MLP neurons of a small language model. Each row is named by its layer, matrix (down: output weights) and neuron, and shows model dimensions 176-271. Each number is 500 + 40 x the weight over its row's rms, rounded and kept within 0 to 999. Numbers have three digits each. A neuron's up and down rows have the sign that makes its largest values positive.
A block is one neuron, or neurons of one layer that tend to fire together. After each block is what it responds to, as a language model described it from the Wikipedia text at the highest values.

L13.down639:518465473496567447512474489520485519478527480443483525513519552443494561527550427485558542537545483503498471393548531460562479534546505539566470523503512542517497499472533476565543505483549646461472509512470501516501390547470509547481494474495431495489512596543531488458501444457524526508
Description: Number words or few/many after verbs like spent, lasted, played, counting years or seasons (spent two, lasted thirteen); also have/had before participles.

L13.down315:497431492520477505511507520493524497472500474546487544506435502501563507498535507486514548502499456500522435513579526492482446503485415440548423473472472510522540573431567452476466494497525483471488494490532445493426529491490469510509487507507417601574490575486511469521463495433453529488
Description: Separators and digit pieces inside multi-part numbers in tables and statistics, such as 6.84, 4,599, 8:57 and 39°56′.

L6.down89:506534505487530457563414513480483554532479527464561452524523492514546580506510522536490571498537454514533478463526526491519529559521461492486550517477482519497541522471430495493544487446510495568513517555438550509458526502488507537503466482509492451442468498542437507486453454471478529487
L6.down163:518478520507599479490492485497455483447564515544567511377492491562479513561539574447486466490538516566473531476465569503496460543546494525559539556525485505507494524455487495516470423594528567494496466521585508413476472481479483469546482530463464535462499524503600470569598494500507619544
L6.down314:506444526586523524445484575518507462501503492459423505476546505451529565517531446548583521522524498545481514522574482532529526522463520476578486497418481535487452449474424623472533508519498523473503539561573440536530508494542521457456471551527493427482449544530482412453542462494524500520
L6.down358:494465457538522568538482439536522518532440531466553499479499499500563480559479525504507510483478522499532401503502464450474541532478463523475503471549482450489539506509521493539538460514475466564515511525460482460458536490530527523461442519497474551500428531475493519521512540436486523441
Description: The space before a number in late cells of footballer career-statistics rows, after | or ;, e.g. "| 1 | 0"; weaker on mid-word fragments like kWh, NOCs.

L4.down365:477478549487606459527519537489563444427542554521454499522500504550497497568483590458517501479514454487458544464518445516478514498540508470491555580542440462431498569508484539512505511442495475527451477503530485535436449484469480515499518562519484456520471506468556540503512477513458551401
L4.down485:517505504559550544516509460426427500528476399552521467589527533491460466463503444493478415471536632369473547577531466455463486480474496552537536504500506490459535491537518566521486494558411395531489471531510551484441503530492515508497493533502506576478598555461567453573390445471503546506
L4.down504:461506431504481533590495514552494465503567538517462534508445533496540517456464518474494522520489479515498463425443473503491483546536455593481477566496487451505452469446434476501526494525529419501439495499472485545428494436482501531412523478521493581419465519435547420559436579502529498480
L4.down662:496491532535533468606501542496489439472453495457513445474613495465452457527496421507483447474505419478464596546468449506403536483482468526461478522496511525557439411476516572522423537545462522468457519476569529475513486460551466507547459567515499507497547549551550521468453507542438471470
Description: Second subword pieces that complete a word begun by a short prefix, often proper names in tables or lists (New-ry, Le-ap, Bou-ak); also periods in table cells.

L6.down49:480503510543538533527372544455530525480494462494531507538564464504468481512492496501505471481440539481518488415531517537509561445498515483510507506481511451405541512492418450525594491523447729474480551486525473534528476431522483486489576520525534494475484514499557511534447533521453537511
L6.down190:455461479517562521484464385434479437574529547435523574442525473509460476593478564505513513533543488571572538492529537517474569470514518436494523448506480460477451534519515453452528540506487529414486521469505520464433460472541465546524496531529540483495426523497533552467478521471537456510
L6.down370:520532455504548545535505511496495550504547532501562505585521440483474502525525443455471511495476456495469551562528503395537538544521535461550535483531569467440514475465550489467547466548546523433510502603508489507537438480448453441496501518505528413504438463466505552392479497506496472540
L6.down546:541520505491536641493448513462524482542556423562512522412524546545458492475528483498499489582513477513442552507431448533502498463457521481489497544420579521483514497405473564519467525543523561476505433465465496522457466544549500449456517438493522512496460485451551499474525475507473528483
Description: Final word pieces that complete multi-token adjectives and descriptive words, often evaluative ones in reviews, such as exc-iting, ple-asant, ble-ak, accident-al.

L4.down442:562446528579483482488505515436483432465502521474506420453446501510515575489492521498543511546492481526413471544495447515469499443546529468540482546468512492468508431450544490522506520565484482536548507466464489549499553471484457507514492537463486533463457514407490420521482594507522575540
L4.down493:536539535457538490467518464491498450475437489416506523494525462531501488489427490501510502536502561515442546521472505480567494502483508533477463526501574518448543518475511550566511526446483666440502506471497592509417510510454435447528562499466462458553533479478496406517432482559573446537
L4.down628:508511561441519463551425548534490481508462544480473499508498557507437482433520519487463491526442420593494471577455507569491477498434479533521523506470505546474535445478536568529522441516533536459506592544456474527522482458482429530514536475493526441521438483477509502536463475505548522436
L4.down820:584428507547504609471474490480539490521508542491544492450499478522462490490486528490540512565535494439453483557480499520437479501497415549503537538513576467482566479437522479466581563514479644576455500515453468508493490472520453559425573507587458531473467450521470474468493552481388490463
Description: Mainly quantifiers before a plural noun, such as several, many, various, often after a preposition (in several series, amongst many others), and weaker on mid-word suffix pieces.